python train.py --n_layer=15 --n_kv_head=5 --head_dim=64 --positions="rope" --parallel_block=true --init_std_up=0.0208 --lr=0.00797 --lr_mult_down=3.0 --beta1=0.93 --decay_shape="sqrt"
MLP neurons of a small language model. Each row is named by its layer, matrix (up: input weights) and neuron, and shows model dimensions 490-585. Each number is 128 + 32 x the weight over its row's rms, rounded and kept within 0 to 255.
After each neuron's rows is what it responds to, as a language model described it from the Wikipedia text at the highest values.

L7.up1678 [157 109 117 119 122  89 123  99  90 137 138 106 143  98  86 158 120 112 145  82 116 171 141 126  87 112 117 128 129 110 150 115 121 152 160 102  90 151 157 141 160  69 132 121 113 181  78 185 123 183 156 134 165 142 147 158 120  94 107 112  87  65 131 116 153 134 140 117  98 157 126  97 150 158 142 128 120 147  74 136 128 153 167 137  92 154 117 140 113 158 107 125 133 120 137 108]
Description: Inside all-caps acronyms. Uppercase letter chunks inside or at the start of all-caps acronyms and codes, e.g. DE in DEPTHX, GP in NAGPRA, KSA in tables, DDT.

L8.up383 [154 173  94 132  99 164 142  77 119 132 113 177 116 129 111 114  79 127 137 163 128 118 169  60 117 152  88  98  83 124 107 157 133 140  77 108 165 165 100 106 115 161 109 163 143 133 113 110 141 126 143 157 118 230  61  82 121  97 133 122 162 172 157 159 143 131 165 112 147 158 108 131 185  85 139 119  65 135 159 116  81 103 115 151 126 106 178  94 133 159 110 182 138  41 139 158]
Description: Foreign proper-name fragments. Opening or middle word pieces of multi-token non-English proper names, mostly Spanish or Portuguese place names, as in C-erve-ira, Chu-quicamata, T-ux-tla.

L9.up223 [ 75 140  76 120 147 117 112 122 139 183 110 138 159 183 141 128 145 171  91  55 102 148 127 120 127 177 127 105 113 155 165 171 174 168 151 120 127 159 139 138 110 134 130 125 119 106 100  79 110 130 106 123  84 176 132 130 112 203 130 137 104  87 128 107 136 136 129 186 107 142 140  81 126 129 191 144 157 145  85 175 121 181 128 131  95 100 152 116 108  95 125 163  97 114 168 190]
Description: Mid-name organization tokens. Tokens inside multiword proper names, mostly organizations and peoples: "the" after "Assembly of", acronym pieces (ROVS, GIPC), plural endings (Activists, Nogays), plus table-cell pipes.

L8.up1883 [103 128 113  83 154 185 116 124 171 164 104 125  93 173 171 200  98 130 158  86 101 126 147 101 106  96  80  80 112 115 136 126 186 126 108  97 129  94 180  69 149 114 133 155 159 118 169  98 119  90 136 118 112 112  90 143 106  75 125 110  81 125 119 118 122  76 127 133 129 117 134 160 142 111 167 154  96 136 125 223 116 150 135 104 146 132  97 112 144 193 172 115 154 133 139 162]
Description: Foreign-language title fragments. Word pieces and short function words inside non-English titles, names and citations (Croatian, Portuguese, Spanish, German), such as bud-u-ća, Angra do, Kone ja; also mid-number pieces like 83-000-662.

L9.up791 [167 100 112 125 136 100 154 102 138 111  73 165 145 109 121 132 160 188 138 147  75  84 112 107 177  62  59 143 141 100 106 122  99 137 107 195 119  66 101 130 186 137 131 128 137  91 126 106  90 121 144 156 166 115 119 133 144  61 119 116 138 160 140 145 144 108 109 120 108  99  86 109 137 144  61 121 132 150 140  82 175 130 149 113 121 196 146 101 145 163  83 152 153 166 111 189]
Description: Name-final word pieces. Last pieces of multi-token personal or title names in cast lists and film tables (Das, Veeraiah, Manavadu, Garrachón), plus adjectives before nouns (unpaved, covered, largest).

L7.up1315 [114 137 100 134 119 127  98 143 131 199 103 228  65  91  98  91 120 117 118 135 163 101 119 133  73 112 134 141  51 147 147 152 180 109  65 128 155 114 134  47 172 171 136 101 114 154 151 155 117  93 110 144  93 157  89 103 110 155  96 107  71  81 143 142 164 144 103 126  92 155 117 132 159  80 157 100  92 139 137 110 129  86 104 111 105 138 130 112 164 143 106 118 106  98 131 138]
Description: Spanish name fragments. Word pieces inside Spanish or Latin-American names and words (Cordill-era, Gutier-rez, J-uan, José, Buenos), plus periods between initials like J.G.

L8.up677 [151 123 154  74  98 141 190 153 198  99 153 134 129 151 126 114 101 149 121 127  68 148  89  70 161  71 137 189 122 128 155 135 132 138 164 138 101  80 133 198 145  92 140 131 104  96 100 125 159 135 143 135 165 116 112  82 102 131 103 160 149 120 137  94 100 140 127  77 136  95 159 192 162 135 117 117 128  60 140 126 117  75 146 123 207 129 104 179 107 156 165  56 146 103  59 144]
Description: Foreign name-completing fragments. Final or middle subword pieces that finish non-English personal names, often in tables or credit lists, such as Shyam-al, Indraj-it, Nautiy-al.

L7.up747 [137 134  76  78 141 151 118 161 158 119  99 152 134 157 123 143  97 140 148 183  67 123 154 140 159 115 111 120 115 136 123 158 107 101  81 119  73 133  95 142  91 128 118 184 147  84 158 117 159 166 129 169 105  89 134  86 130 142 113 102 106 137 132  86 132 140 121 154 146 139 131 111 148 117 129 123  78 179 140  75 147 159  78 142 165 143 147 106 105 115 103  56 123  90 155 148]
Description: Mid-name subword fragments. Word-piece fragments inside foreign proper names, mostly South Asian, in tables and lists, e.g. Chatt-amb-ikkavala, Ramach-and-ran, Uttarakh-and.

L9.up893 [129 207 139 126  99  91 122 109  78 139 131 176 163 125 131 154  81  48 118 136 121 149 149 136 137 124 100  89 179 163 176  94  86 173 124  93 135 145 131 185 119 169 141 139  99 102 128 165 182 151 100  93 136  79 159 120 129 130 121  63  81  96 100 115 150  95  94 138 122 179 129 165 197 127 116 116 171 134 116 120 169 132 147  74 110 169 154 135  81  94 119 152 112 207 103 107]
Description: Foreign proper-name pieces. Pieces of Spanish, Portuguese, French and Chinese personal and place names in lists and tables, such as José, San, Riaño, Guo.

L9.up541 [142 169  98 124 146 188 123 105 161 100 179 155 162 106 112  87 144 105 173 145 130 161 113 201 128 121 193 101 177 116 130 173 123 106 129 114 158 168 181 174 155 166 107 147 131 180 161 154 142 129 146 156 133 169 161 126 141 148 106 116 118  90 194 114 186 128 168 107 125 171 113 174 167  80  79 122 117 141 152 153  98 125 167  93  98 159 110 107 105 140 117 160 106 103 129 138]
Description: Mid-name word pieces. Middle or second pieces of multi-token proper names, often South Asian or foreign, such as Nag in Nagen, Haid in Haider, Sw in Swamy; also IDs and place parts like Road.

L8.up2406 [137 124 135 171 100 109 171 106 183  97  98 147  89 144 135 123  91 159  69 193 180 130  87 112 121 115 115 116  87 156  78 147  84 127  75 136  96 155 100  94 132 162 143 146  87 118 109  68 132  96 188 181 115 123  75 140 131 117 148 146 140 165 128 123 140 100 174 163 165  96 161 105 148 149 121 123 117 137 128 139 122 121 103 136 126  89 170 135 132  79 127 122  87 155 111 110]
Description: Name-initial word pieces. First capital-letter fragment of a proper name split into pieces, mostly Indian names in cast lists and tables (P·abitra, Ch·alam, H·atti).

L7.up1244 [116 180  98 173 157 143 108  92 149 122 143 151 171 139 113 135 133 122 161 166 114 124  74 101 160  80  99 153 164 166 107 121 115 151  91  94 142 102  91 160  87 144 136 108 139 132  75  67 194  76 154 172 182  51 134 114  91 118 115 186  72 171 111 137 197 100  25 138  89 110 131 198 143 103  98 136 107 128 146 113 129  96 140  99 120 124 141 109  98 126 132 149  89 105 129 146]
Description: Surname-ending tokens. Final piece of a person's surname, often split foreign names, in bios, tables, credits and species authorities, e.g. Sragow, Anisimova, Sun.